config.yaml
n_kv_head: 5
head_dim: 32
qk_norm: false
attn_scale: 0.177
bias: "none"
beta2: 0.95
batch_tokens: 32768
train_tokens: 132800000
MLP neurons of a small language model. Each row is named by its layer, matrix (down: output weights) and neuron, and shows model dimensions 0-159. Each number is 500 + 50 x the weight over its row's rms, rounded and kept within 0 to 999. Numbers have three digits each. A neuron's up and down rows have the sign that makes its largest values positive.
Before each neuron's rows, "fires before" lists the tokens most often just after its 100 highest values on Wikipedia text that the model never trained on. A number after a token or word is its count.

fires before: "ence" 16, "form" 13, "i" 9, "f" 8, "red" 7, "ed" 7
L4.down390:481468530572552480458483512423519583564501517456509492420477462440453547518522445459541541512487523404443530417380531544436467465561582534460458520438485566419407522481481452499510464507589522483472501595432516450506465532449498483566566628596416514526512542513542485399473545529530594458494458478428479448467537501549515435512443539571528412404535479461547511480509504519545434480516575484499429576609450343552467486553508504491493447534405492475495540523507464507500463520524414

fires before: "ory" 14, "or" 12, "ant" 10, "ed" 9, "ing" 7
L2.down320:411452519568498411639547502561523466590468527603474505436496412547558458482511594466500458513474485472488495536479493455447456512540477437483453524495445495502484600500510487565516535534519540591454456552497521568509525476541388387451465395487514460527455506610459539551537498620402518482475566471524461445506484466423520492522467477575514467461468605489593486479457511563534565450496460440451452476480492458519393498566571423467459493502507524508543519475491625529546386506517473

fires before: "ed" 18, "bum" 14, "y" 8, "es" 6, "ong" 5
L10.down359:488471492451554441440465473537447531503414439479533478502466503585460459483480537468585431410441545502547534469514595503511509507491493526499479595452517449505421523529524432458550543431569453482484504421471448577636533482498451463571516513478521428506494656538471522527384497492458522447534516485466431564508472527436446495601505444447524445524562609476447482524466482450496520515470405498445432363501473490491521505461554533457450606491453405561439540540510399536502483551566552

fires before: "ent" 13, "r" 13, "i" 9, "al" 7, "ents" 6, "ation" 5
L4.down385:523492484465505423442499498502497432514527506551389440500478458520519500610553600442554542447526468474475589487506490527384427483463482538551578424555550465601452475489541433439591401483480539536479534445429452508444374490536531559498516454461441460587457458489499469512535513431515529522458524567504506543540545480504433470441471492497612552468422476531508480496553495635485443516510522518443532507582533505562511541528587495451437399454515514467519449464461548507550358493450586

fires before: "ed" 25, "ation" 16, "\n" 10, "ing" 8, "er" 4, "s" 4
L7.down425:481438479446435477484555522518513473460484510579506497528517526544509502497529518516531481493529478513438478479394618498578433548585542498453519413550569490533507541546513483558560523485520526537522514410418522610513538466464543523433479467552514498489512486471464443457498545514498512578441497410566558461593541448564542561502481466527532547401576558496424397551500601494474486411386492485440476581506449479510493554513541445448515629528495481420495560497556474515447410422607634

fires before: "i" 16, "ot" 14, "re" 11, "ri" 10, "ore" 9
L10.down97:416485536527629529597485411569509599479545460548501525484463481519580438506548582497593490535492475509487533568462487535459381539425499447508520477392500484477501501453555504481531424546536547503479490443520525442486463524580535605522492510481488514538463599549548490472533428573583406554546580428559447492466468485494480512471494574491564508558514548421513496525448479530536478426432525527527466464437496490569611422501524516465486642494516451627502456469522521585477403478503507

fires before: " |" 24, ":" 9, "ge" 6, "–" 5, "ian" 4, "v" 4
L7.down283:480475467559534465393437510513518447486561473470565510498473452477470531483517412435523477503419441445452428492494412564453460506491413475468527557468459511509494464537435408493616407456499516461462398448453556437561581498470582448488533459553470545415434596468539531463507509484565506524478577428457510505465434493487534534470503551521469462588582459485493474535504498480480465614438497478516434557525498487529469477356411533530587455452421431521496579511415488439589449440552526

fires before: " |" 58, " (" 6, " as" 4
L5.down422:513512601474512547469499441474492552542469464544518474537490554497484507564497487554480534432570466416488472479465521442454532492543467436440545491494520625521567539610505526447554485437482557493511521399531538511520351525533446453566525542431495608526428472463510576528576542457590470552530553490459392478518530502502494506559517390474571522479511443490448540418534435440488518498615427475503532545471462584400506510448503510533388431514435548456454494544431435499484459556385506

fires before: " |" 60, " by" 6, " to" 4, " in" 4
L5.down226:457475514503453468429528483530502454498453468493491501551520601555527569500356584514452565528559533481469387480430514535394450537537595483434550448523481512517532456459530509483560490552437512438468494462512629478416502547448495515487460483441497459596479609478467509478469452398565512588514569448459543461547521499496523513467489494517464512465512514529455542503538424517478460526500413544478520438581479537525565508541447505448489456495477525557426532468725542548435485601480506

fires before: "form" 13, "c" 12, "ople" 11, "le" 10, "i" 9, "f" 8
L2.down398:505553454443541487498373512463558494513455484461428451508443438463476533439476469449481545554460537450495521494396480427414539437490558530480383524504466476440522471510549474525519430566510497509478465584490561594491529478461556492486552601546394647482535512580490474455497574449515573443513499445420593422501504522517457560496513515503491463421491612494524494510516453545489471485541501499597484457522409438505470530506452520501469546462453426431424375451503603581582522512552518

fires before: "os" 18, "et" 17, "any" 12, "le" 12, "an" 6, ":" 6
L6.down297:460503443504562472552475488449532532482546553435565434561415433497548507679577448613475546432469493539524456515507518577574499429458539570448515518520497467587453473574471507543526437484516438484534446504519567448453413433466450495476500396524455492418524597441528507508496543499510428553542543500434408480407451470557492446482498507485518380520513511478558578577518550567467501442518530529479515527479528589463514528488501436472499499570515436452519521592418557554595485439475453

fires before: "form" 13, "c" 13, "f" 12, "st" 11, "i" 9
L6.down154:487460543494554537471535483477518497494480473480447482451449536444559633502591499480459553520479427462458519564472543544408521489550528533464441504440468519491348384433459512555502419526490428426488562482480535516519485460470553474501548485491513595471424476491432438488429469450437567477606353427544517445478554464482437551503496542544524526534479384502424354517563502511510525485497498500530522449533489420559498545509420501538499451474459467496484558480362515507481447484411440

fires before: "m" 37, "ch" 17, "t" 8, "k" 7, "en" 6, "ro" 4
L5.down75:554579489430532484545531493417528500533436533477529620486377563529480488520554511430512444468500527446470503455494515473418494559566437507527563548512508501454379500543570441548565493497474440434576500412491471572500419456523539420437463460509428399461469585499527463468556488543482474454506501531476499478441488509460469523472509500504548493478558503491510426484583485525537500491484513514475461522540593412541565467483471456424516503505622526527462676480539692479501461449544517

fires before: "it" 19, "ice" 17, "ed" 17, "ic" 10, "ild" 7, "es" 4
L6.down79:489481462424543496466474480501487463481601376480442566552452441474608514503453479441492496448404525489501500537484560443491525504530423460462478461462506475421497440480464617505426500426488510463588492505473542519506347465529478453416450541487480524476588464477479547571474500375489530521509482484514588519494466636423488559521502458483533472484576534472552468547546546520588470448434535464571548540469471504516505466537506514401514517451513416514423397454418489499425437527431604

fires before: "-" 25, "bum" 21, "ong" 13, "." 10, "th" 7, "t" 4
L4.down85:509473430405537494425531441483475518549461480493518487513499535439572524476580500475511572504455539441569552498508520600527500492611510585517456509524530473451481511587444503507467508486626537531476587452472450512483456460508495512477491577495607507499436527510528501466500446460434484496326543507398488436477451461447520473511596503426471530454540452491515613541614511559565520539459521547597470444489528445440671447529548519455501507562494555428570509521476509452571496443459487

fires before: "ord" 23, "ent" 12, "ence" 12, "on" 6
L5.down65:497438484550502574413548457420574481484460569513521507516530561373539464527502451488541483483504555411479649544480573577545478420495432407474546460567442554487460513500445435481439518576464506559440432460488460461418529628386567562583496508541535553533517496584558457461558432506542485481482462477537532510482441500562464456585532474427514478515452414462462447536557517442526535509595502549495525534594543555516493504535472522610518454539531467574499548476583516482483494507541497

fires before: "v" 40, "d" 21, "m" 15, "am" 6, "j" 6, "ap" 4
L4.down216:517411457474473513532537406566493401433499467508518472653549504462479564515550611409519547509462510576596538494509508663475511496428495434554555543515515477457485464458541492428527518471417525475511534483463535473501443521449549573449450488602451485435494454512464518445508477489439524514529426584523494537477482451426491496569465550515488528481486400497539472452431506513527454501462444481503566539491551483522415443629442412466422466563452482457377556422517482475453439469497514

fires before: "ed" 48, "ing" 15, "e" 6, "es" 5, "ated" 5, "er" 4
L10.down178:584539543453527497465512564538467568546455482602566514517573515515478576456453438522489475493473469553411515489578624455531521554513513457453465511419480473445511409509570472485590504446457478498520458429508488562429461543535515473548493524521543484514500459405502492516526505467485520452457466474514559465489631592467521542344454551569561531540514548471469521443486480395552424427561507497476450483513441491541513570499575462493505548421510427428472505438572556468448331534450527

fires before: "f" 19, "v" 16, "g" 8, "ut" 7, " |" 5
L2.down88:405580475556541585583487436555562514495507581454535515496560436500489482530530493480504491472490456456489480551551523520464464579557487533455506631439463579474398494542530539536475596498467474600496447487461603525440491437590499507522453479553553593489559527500521566488387503426507437392476461547561498500493498455512529515516535519570389577546535442441500585459543440555526505584462496579522488572489525446569510452504392520515479447514623512530476508549467468493484457452599522

fires before: " the" 15, "ation" 13, "ed" 7, " a" 6, "ir" 5, "ations" 4
L2.down58:456415581497511435523508515407537464461470528458499512483509494449485473522472455545451474486495538517517454500564444451519512500460552460567480515458519433467483405494476517497556595549609509575463564537543451541522445503509529562453527588458563425507450498525543393504350450529559448585493615557601454573539480435538551619477406566503526573575501568522547436501436356494497510474466482481552446468486514540467554456521615486502553455520534452450540478479519567518457513523454538

fires before: "it" 18, "le" 16, "or" 9, "ice" 7, "che" 5
L6.down179:433609506369615440458466585571488453510507488528481512503547499473574494500397445534555501497444566451534513521462523457504499480563422501421495569434548447492443468518502552538480529543601491567573438497457542400548493460452509510467573503551479406585532583517528576527499423404568529525473431489453454498417556484504468519522440514473544466513478503535436551627605524479518483464498560487501549454543560453597535600512485439477474475495509500509430514519536563496538422523402513

fires before: " the" 44, " B" 10, " N" 5, " S" 4
L5.down163:570428452469491505512517507558437493432451558519552527527442537544525526386571501480537478513597382480544471531486576503479480501461542510495538438459505558485455427554463573403430532448575509532530440397458417518460422508435511651537515527450441460425594544458507450515467481532544575434602493484533553521528438582444525496543500569434478534554508523448451513495524441479506641535432509509505465548511577485538520503458580530462513420476493503483509379476487577482570447519509495

fires before: " |" 41, "–" 11, "," 11, ":" 8, "." 5, "\n" 5
L7.down347:565484541530503515508561468580504537530522557506498455576465483421557494508463613505465615512537490597453536483459500458539536443512567434440438425404455549450462467530529390562444486439473438388561475457472533487452466417542483500456467355402548453595547416437433495451530470534519546565518540446525526563439500541515609516543501417461429477469452468502496524453492505515496429428497535488449475409512482551521491411540506453544510482422510479541468499589530445471490451555557507

fires before: "-" 24, "bum" 21, "ong" 13, "." 9, "th" 5
L2.down56:497498454452579436443487447469425564558474490538542444619523456473548497498572494582479510544515515493494523488486543562592537521597471565604402580500453471512411503571454526593522430447486526509465603419410483501504422457489433396429500531558541475450437596549539491500501413533481491522402474572529568492445450472462422506502462620465516436471582467463507584502575475447486470464477506483520465481501452538500464504568602477485505507572470476490541463503526422431520500447439503

fires before: "-" 52, "\n" 12, "d" 11, "i" 6
L10.down153:481504494480555452430403475432459484480546511553586530495511599568532535489526531408505462600405541595441499459510528514528534584446535456581508520483468523513380486536519444523528504498453495436604438411435425474553553523463560461474542568586501502405527458509405463477533542503511549537422460555424438490582491484420417488486419544492502489415496452561583455456532640455510498529493479500521561483449446502522501544503465500586511564499458441497507533574554581437462470504448505

fires before: "\n" 85, "-" 8
L7.down354:474464532478535540602486435580546513536559561495552438590476461418528463564567514495521482482617442505484611536481513515483469509546490433541435478535569523548532486548498497441442531514523549478484596483414487415464493495429480401552578449441552429497428488555554594495565534500484488540468590508459520527540446548498498542393517491474450452559560511476618603507472490525531542540484572490478413388421471456486552524532483475426466562507512460440503481543578523544564423417481433

fires before: "t" 23, "m" 15, "ound" 11, "r" 10, "nd" 7
L6.down121:617568372459547501492518482419455575439447432456534560452405510498456506522560504439552471486434434532501529509447467481427467500557436546549548517490389546439472423518575435480471454530510501416526485524473471510405449521534497505494500430512435410507446491557555483475429492487542471550577583503418549475379462510432524567435549589523568455541505542463435528524534399530502575563524549540577462450522589412526503444471458478518466493428550537517524583487553519549498525502510551

fires before: "ow" 18, "ort" 9, "ip" 8, "op" 7, "ar" 7, "ot" 6
L2.down403:454412488513498441495571403475559527456500514499509494556536502562549606425491477577559595474344491485426443481447436471536441531553451510556503568464566558463478597486544553576476548572506506470461563435444467498506520506443468558524516522467529472673489483525586495508492503531527513498444465538555497556526517470462589529530487530465537434476452545437572516524538511468514444441593538478525593568510585553546494560449446533572562485516497547485550457413556526528548424457447426

fires before: "8" 15, " |" 14, "7" 13, "9" 13, "6" 10, "." 8
L4.down294:529564467538512440545477550523491500462493475602562473448511573458542532553484502584532474504465554419507477422547520586600509521607532520491554473482571543533512509526541500521472565574439399474402609439475509415496596558471507445469503582488495418489514453539543507499598581524528429418529473503454438599478466530467415522580463480493581449430530508438459485485458548517421503542536590502576418553508500510515573437437570497585497555479441506446547536492472416433463472507478529

fires before: " the" 40, "l" 8, " B" 7
L6.down146:538495498519563526486461525554472465448477440522530502519469548486474504516440535515476510521500392600518532501417564578511548497483572592477612534523517527486514379612493569483438363469481481526504507490476564578506427451578521522522548508484480490398539554607585469509398438463456511496442503583496520511505551490506507624563480540493485588658500472543551612474425560552567574470456537436534544523483511455540504549532526470502511449515546457544548458465464488498576516486430514

fires before: "ac" 15, "ay" 12, "ace" 10, "ant" 8, "and" 6, "k" 4
L6.down86:460535511553495612456429456488554475489478488441495433435478513468532446495459477479546485426450479441550475528471569400411511560470463467426495528561500447456528486582504421453556470505408472611610479555513498487513508415579546422581499513431553448494532558538473542528455449483586480525470542423453505530476541560526466557576465581468465519432433515501653500509507562483579531576519433449515444475448559401412465513488472446521439523480527481564532439538538495417418470454463507

fires before: "=" 37, "P" 9, "C" 6, "S" 5, "===" 4
L7.down243:528523507538446489514479460444507524468536493452512480476472431558450635546473517406502470561491472599477519455506574512510531446510470448461570537492459538436549469533477502476543403462520463530557614461475422385586560525521449518581540460548457470503525482548564548539521473492393475426561462445617343511441486461432508527435481482545473438451528511462491432510458495578484525513625517400401488520454517553535435454423470460546510481434513468561520479494470569506469487427567542

fires before: "et" 19, "os" 15, "le" 12, "any" 11, "ar" 5, "an" 4
L2.down339:410503463455550503518444473494504463525546410461519503486516484560460594642544482559499454473455395507504536537598567468540583461552515493462443476616565480441483497515563471445577523502477433536524511499433518454443470479484494464481436477549439470500484480443528539487465469510367458516487561533507473493494447496534497446486511497543529468497524468483546460419502529514533517489485478538482581413416490563488407674525443554499395406419578393450550511627479452530501458479487454

fires before: " |" 15, "C" 11, ":" 9, "\n" 9, "y" 8, "it" 7
L10.down302:432526411460454546461486474536445531524511484490534593632570478510543536480538530566476437444491456589490573511508502482490523508557527513483479420570443571487543514511460505458509400584473483516512526485536545435451469450533465478497494389417566474548513442569458414517436388489493574471428346602584596442466389525464503542547575528475507486491518532573541500554524459559485536469377556437502494491447412557470510521433537477549451520448457491538457458480478530542506474475503554

fires before: "n" 24, "U" 12, "r" 6, "V" 5, "ther" 4
L5.down38:478478456511550480423494497432571498464521483426573475527494499475471489521530434542569513538597567457571516558444510463495450475514364476466508467435571420538519447518491453540417525560549518469508459507568553533443487527483538445536558489530512418506616513549510482502537505513464522494415510513536480491430507521480432539452476455464475451471448567555501485698515621518527522453492567486489455528485501433546522527485521469483532553482455654451387449459431631453463450421545466

fires before: "t" 21, "ted" 17, "ed" 15, "ts" 7, "'" 7
L4.down266:493489433507443571611576450513455539508501506542382512574458617487490553504626420568471395507541596459486540461484513513533514602563504484495477544527520462535465450454558542476461472482518473551496543416543551514402390511462479462543540427513519529593477438531511430506432533578503465517482487490546461464385478555619541498558475471499545469372524501479459450510490510505519448583483506439483505444522509456421513488486405468504453455484428551427501523485469529576495511588479585

fires before: "ed" 22, "ation" 11, "e" 7, "ing" 7, "am" 6, "ab" 4
L4.down130:528460483466532447501510537506577526555527482559500534586517605464487577501432501492440504442439452458472501561408512423463476527507449459447440562569585522491514479368541516491525537532440521420553443456439542519527524516510394584568423470456492466508541375474418549583481423572417406540497439473485495509542475535523475526409543477521507560570514536504573489479540501517571451463515487567455589477539539513534575588518569466438506518383459498490553534522588493414513431477523435

fires before: "t" 15, "m" 14, "p" 13, "ound" 12, "r" 9, "ch" 7
L2.down294:539533413492537494534545475389486464395492474462544508512436537541535518503554531480522514505608526519515471427486506507421405501462448512531463471475459461530364525492506464552457473492601493438581543490459487508494434480506437397563478471544485421597540578474482452411552452444398491420432498550513583514476536590415489524487541620463543468432496429536546479543560445573470498498489473519472463493529615442557569457485442465497501483490569591482451509475382583502525501552510499

fires before: "%" 20, " |" 15, ";" 8, " m" 7, "0" 6, "3" 6
L5.down309:528523567483456487500466461529623502526579417518612515490443444445464506498501520503421418533537435549524512405530469481478485570558554518599447483448493537520560360500526495534526506518575433458491596513492562472497522454538548577532443590503439450549462439447542466584488529458492491539555507500635448493530447525541472582536473406606471490436472504576447571412450458443508548508585547491579527508519481615534565470511470514537445510488493594495502501530503486508575530433452523

fires before: " in" 18, " to" 12, " by" 10, " as" 7, " with" 5
L10.down380:527484516475484488446466451461429499558501566527637587423543469523522479536508527485519492431467503592615507472515483605453563517495508489511630444508437497528431466517548477448440479523556427497514456402502574570503451544502531457521462484574489513559520469449469519488484485438551463569529489540528509490537523488585489468611459448523495444564517510558535577431475474603647592500500458530460510519518500411464533433527544519443405556506471481518355487494500434450548602487468564

fires before: "ed" 24, "ing" 23, "e" 7, "s" 4, "ts" 4
L7.down48:536560415557413468577538509514560482525481497468507473442483524525486507458561452489472449535622496534553543490441453607458419524533535507461574453569444463504425483451447515451496540571548434483410554475430490399520456446447567506500448490466501524436485524477455493548527423441502443475572490466452403516437441500443503494516491428584486441439490562554430468417542485514561464572409492566486577518544596468450511522430446583509482560550471571508499505571426491538553641510439502

fires before: "\n" 36, "-" 17, "n" 10
L7.down49:533437574548555513479596478431547441537608567568566414603491461482530574479434543475554605553550569516550527542384472524511440463475420442556478494542505514497496503499493449385456497430475595469493362495541501577498549477509623528484523572526481535456481444466472490515560514479508489493461566497482501482520530574541486482510521425445535518529484495463530529513528612508510470495426510569471461562400462530441502542470393389480432528498544531530544495486554500434544403539457462

fires before: "\n" 81, "-" 9, "|" 5
L10.down77:430524544524491468496487547415540484532573527510464505488559518499482579471435515511537546516508429475515468513521504459454482527549532497505489448453472444502421481512410441524478536526454569505523558560557489571516433521432530506566530513474514527531500564567568476451506387500481489512492499572529510549519508416418492537474456412452586575498575518486478397508458674469410460457560406466548543567532448515526471554563366581482483433528505390400442482519468472394516461448498383

fires before: "5" 15, "7" 15, "3" 12, "%" 8, "2" 8
L7.down336:486494469473506517481525556501602400487457539539582488521504549458536516503479482462421508572533483543418508549475538506441431588576460445576504462500475490621500460600487463547540496552632457536515494479548533532489552542443435444449414603491489504582474456588498484499555549520478527437536549573441513450534394502465487554571445491492532506571541455483460489438480595509525574475455403513491530531338592554559508483508521536549624502536504404519519470478487521579503541495491524

fires before: "\n" 31, "-" 23, "|" 7, "=" 6, "==" 6, "===" 5
L6.down427:504576520496514570476514440484532585444549415552509453510498477533464569515487467543449454511532462494393490483536549558451583500447566469493471561474520426411538499562425549472492488572449451558489443421584490464594503545515443468542511505504454587478433460445455551447648519534466443426505576491493495490493480509420564471393506496411440440477564507517500516547426408398525549604536576526501495538494488494467542565517534529508398550429500481443593456449449498575544533436532489

fires before: "g" 14, "ian" 10, "le" 8, "v" 7, "ial" 6, "f" 5
L2.down52:475507489576529490608416548515497436474491504464464379440458459538443451455653492424559466425537477484470452464483591449450499425430542526540420569512484531541438464460501495493516526510520443496599449543452613496480445518557512502555469453445502468431540550520490490549571435496468470439584501537406513404599429461474511472428464509514523588535503494532515478540437545532519521427553504511439388449565542429482534470566498535552489401559500505526556592444480496517484421492506548

fires before: "re" 11, "ri" 10, "ic" 8, "i" 7, "al" 7, "ical" 7
L7.down8:455508513515486465485443472583561392504525422602518503499484406550533428577473536462591446552471431486537519561497530502458512502501504453466461512558539495539477410513486526492612571505530547458516510478535522497501547475524550545539475476364343446554488516454468494550564457510507483492478436611576504480423373531529461599460522506490557412522511442439499481505566572570499482503465489377481498508515519500536588469555582449488433530457562476567522502479512573529452381437480515

fires before: "ory" 15, "ing" 9, "s" 8, "rib" 8, "or" 8, "ant" 8
L2.down221:419438497472510417553527535499527446515494533544520528486487510563507529423467541489548485502473539570555512453421490532544433517559490491467599561556425502516486570573536545534572546479633466522501518561470536532493537407555502375480462496524549462484449498569444501560580461545388506462523518526531356502455560402498496440546495427469529459507391621513584481413549470493576496417438496440485460501522471450510417506503529430423501475486460539555522554504556589509489437549435511

fires before: "\n" 60, "-" 17, "A" 4
L10.down422:461447558620576465497526465532458550434610568391488446501522472508499546475467553502539476527524470475453482526548490592521452502476545423435519413445496447479494414491560537414456539533527479490444510449513470520533546491518541416527522571481522489483468494442436500453528452468482489553541543430448525438484520559507518564459548438446602504452541464426380531505493655405528528461513482511461479561446526560455493526489469441512526508584567498535462513487414549524522292478539501

fires before: " the" 36, "out" 8, "t" 5, " his" 5, " a" 4
L4.down55:523507445449499481531527511431435483519503473479390531427545501475447476519495555495544503470683436514474536484503438497480480434533507517540488526515491540430536456453519460462619543518711464475459540405471540507524452528469489566523521461590567498562512498553484467478461495498504541383454479533590516521501436501542421480467533530488426448493426522573440486606482483487510514582460454540470555549546544522446445526566586529488459443486467479400461470514484534545474343497506497

fires before: "an" 25, "t" 16, "p" 10, "h" 4, "it" 4
L6.down275:522528534551571429427516586479541458523428481574539512563519482522520486505423546493432443468477462479621539532481539507498533490525463499589379481399489549464566481535545569513479464527512502436480491426557556542486479444576567572441581529511381551392516519449568518536493492485494514502540409554649556542514571506503495449530498493489526466425494523544480448543433536481540480441481494491434500402424467507457526444554412506453505457470516510400489594575506515542598391530504477

fires before: "form" 13, "f" 12, "i" 10, "ork" 7, "c" 6, "est" 6
L5.down147:443502521532498494469427539468571456558499554495484496460395511493595619515483498519535496606547448418555508510466533453375552489576496560475404587527488510526426514444532505504541470557471574522600507525465511507492540536536573517526529611529420387505528538585580491492491534484486590455424451506484378423491559539497454471479466499504462434442414476470501427627508472467495526501473578419529433440499494451494554393452400530450462510493471500508513496543506511539502492516419460

fires before: "l" 22, "bum" 13, "ber" 7, "i" 7, "-" 6
L4.down358:495499475449474498451492507386590474550547469473568525471544510504559439492507439443528512496430518465604491427435494477526541493566497528504455536488463459465470389575469535548478574549527491503501416456448521468491446479473547483440526566537513537454532504516495522489453555464455492654425541480475513383519376497487478539487527409489473451517550580487599571530619605516451423485389479492477499499528519491535577425594521599474553453454599548456460503468492475445535428446457543

fires before: "ong" 14, "eries" 11, "ign" 10, "ing" 9, "k" 5, "ound" 4
L2.down341:449522514506482460555447497548515420549514507625474395403478481524641506502554440420545498509418598456450454544568584553510537538461563525515484471549544513475448463576539517505529508504468420477476474628497582519472523525491509485439517449513515465543497506470505429546467488579446507409464520454493480511513525471555532433537485473501559468415510484454494584469585630565560507399514427490501664529501577480465555528464443476503528465509448557413480456500557547560513466485439541

fires before: "m" 20, "t" 18, "ound" 13, "ch" 10, "r" 10, "is" 6
L5.down339:541540481487507553518533461413516525499490567466532546481429546514457548535595480409538423505631505513437489440515506530454529488538465507474587488493470475479375472571513479439463448525510469439543538558446522562468422466502491460522440443488442422501447602515488384444577553494467522499475502508420597512415415590431543531378552560531478445471461460478500525487601468508499536518466501506485483542479538458560544454546456439486515482436625593468487507491438596479522430404454551

fires before: "n" 13, "ent" 11, "est" 7, "re" 7, "land" 6, "ence" 6
L5.down187:479474514503626553523532417416555458415492499519399589471566509388580460549424463512517435480388518493529530501539580474463566482557617526549443413490407521479483425538561439503485500511431544516465525468532513454528487507449583496431546533565516499516514566509492444528603465426439435573550451574528527431490536416512484532455520451566596468472467490492439488486495493449535464580535502525459534564602539450526563517496511510545413506397466492465528479473468507475500537486428587

fires before: "ory" 15, "or" 14, "ed" 9, "ing" 8, "rib" 8, "ant" 8
L2.down70:481455501492475416547573584525467466465508552543497526479436502528513484369521533507514479498434511524514446485420499506547501544526512519495508468542453522549565582510531500561538499455646448586416531478476609505552513419375440398440389487461504550569449501517473500557565503548445504449565554499486429420489476457492547510510474478454550454498378563527531494471483447489512516465418534439490451480485453442529428496510540444418432567518497560554562556524488662542505588514459539

fires before: "-" 33, "." 20, " |" 10, "|" 8, "\n" 4
L6.down259:441510486499480486540503506532475478500569484629513430456460557464533519515381453493530509541515504537465504526540530530519449406569555600502489555456396463539557488503426521532517592438546521557474507478572586473535429511481482489526553564508527552404428508513532537498559489541508461553552419471504460545496498490454371430493502493569459531523465563451485446604486450472483427500615425489455632503486572500561534518440462452497472609395509491434438548428502493458500429565405513

fires before: "ow" 17, "ip" 8, "ort" 8, "ot" 7, "ar" 6, "oot" 4
L4.down222:414520492486444495491507337472432550458548435595544531513423562482541592513540473573467581535518538543420465486500402522462587482470578533532549379525470598420500498506496489489480502543578441463503535527387531495556457496485497566483496494509528532573534484461481518475517417601478483480519533429595442538502472429517506510485500471521514514526482544444552483463501420461445470457553420501576574581494493499477478461577418549557507578453499527543457418494539608498480638493487485

fires before: "20" 27, "," 13, "00" 10, " |" 8, "." 5, ";" 4
L4.down95:443578489559509598515524499479425525557414383551545454481618551511490504461550447552571451479540504442475504385557476474497483570489522484530565551529570548516483476518515537487404542539515416442320501483451367483430528517474436527442571541461519618506577524605477524500526454509455509476488591526517426476437581558496409541510472474449541473503512493490508455514551550537435503466560559531497470504523489466553489581527530600545512542500527465546530566451485544466452549468504468

fires before: "ing" 31, "r" 13, "ed" 10, "in" 9, "id" 6
L5.down292:485572444606407460493607581429505579578490523521459460483534567556417472422461549481492546565597398508548566544445514527509531505500457444490450559422499405474479554516474477473530475521606577525422506476410504446546434428465518458485491480447554463534388575494529517529504504500413471531564513535459598472458566549509478499483519461535460480483397558575471537521444462424524513475522548570475521403520550427553472432484491455489493413488535482498564562487477435429511439466480440

fires before: "d" 15, "v" 14, "out" 14, "ig" 7
L6.down238:535470502438560439596546484400548507507490502504407485480476477523551516545550601523541567528413489456543498436494422567426439550483438477405544530464576514528406445484603514552492577533486525604570582561537478505456461553503501557585390519594437542440538486488446504474494580483437458465453444452442527513443485567545547516486591622509553525451497507564564529508545535515484516549446465468476561536599500465420523528542440481444457465467444565505518465429475480542564454519535501

fires before: "form" 13, "id" 10, "i" 9, "ist" 9, "f" 8, "c" 6
L7.down10:483465541485525573530397428473550565459475463471485509509343493514526428529625518545541570497476503480546543494470526596484540476556446589491483551516521466490440461409433447523465537541542488483500474527503505615389556521435497523563495479386448638451499497495578429532501495520582477479492421474508469384459417515507453457566409531593507456399508427490470487492450495528532533469515575467552443510575488452505500490471477528544570505497491395513560512567530474592481503525522493

fires before: "-" 25, "bum" 21, "ong" 13, "." 10, "th" 7, "t" 4
L5.down395:551464484413535434422438435497459560501504484510578462529534501453589524520510472517517551551419518456565538505522575563550551499488467579453465547569474431445479481544523469548522534523654523518461655429488425557509499455476496452487563488505579511488464500517490549428575477469487501575394522556405466506516420464455504521477466488439476479516544407379506536540559479544541498604499516531575426437472521494523600485457516519461549505594485532385544550506543560512606504485486515

fires before: "-" 23, "bum" 14, "ong" 13, "\n" 10, "th" 9, "l" 8
L10.down191:526498566503536489422453518408489520524564487514464450476470539493577510451507450487502600500523497425558560504471501561469526489549474529499365542535515435489472486543520453582582599534615474454550576507549481418473470433512482532441505484495563411494488512484563502469490442417459476553433541565432510424564541491516484489460487419528413443446524482488491532474545599434563535509450393507547495381525517432531676546571497473481528486590557503522501486492503469415559455449447446

fires before: "ace" 25, "ac" 16, "ay" 14, "ant" 9, "at" 8, "an" 5
L7.down328:524618486533493516657536461453604395526502528517470478512461442566490454465505588551507499452549468462566530484455491498552418511472423561473647525507477493401504474494548422437487464549505511496532524518436406564516464461418466443562569461570546592470507492522481575494493521517459410549529496538517469527436563569527447539427498487439514466427530627554488510505536562500535523490555483459530424430508574449468552472482544483419513542498510529497498470488590515536509454624444562

fires before: "ment" 18, " /" 17, "|" 16, "\n" 10, "3" 9, "or" 6
L6.down177:413427387439558498564514494454497563515505558589444529520517533441577543354442555527508518528519471563502514476462392458531468543529526535452469531497512448502437527488466498542438542499561462580535401407442511457420416496497550515457476501524585494435546451574488557543437493518502495464489537497535444554522527441518484430483627474539458484413544540580482501532546432405520473503485443542469509567504467443576555567570493500506484529591442452585412565440573505516585518470460499

fires before: "t" 20, "m" 17, "ound" 15, "r" 10, "ch" 7, "is" 6
L5.down265:516510473543515514494503566429428518485411490533507462413462523469539515583594494385535418481539569487436523418531530493463495476536567541482559454535455470464428434533477546457478460499623468458526518426464517493481415545549477492500471464481534410520407542524502495430484521498534508493446523457420515546474522568545477530394553589550546431422519414448479443566564488534500581492502533525485546530542636476525556450521507405555484491471616506531494583524531619550576406484491556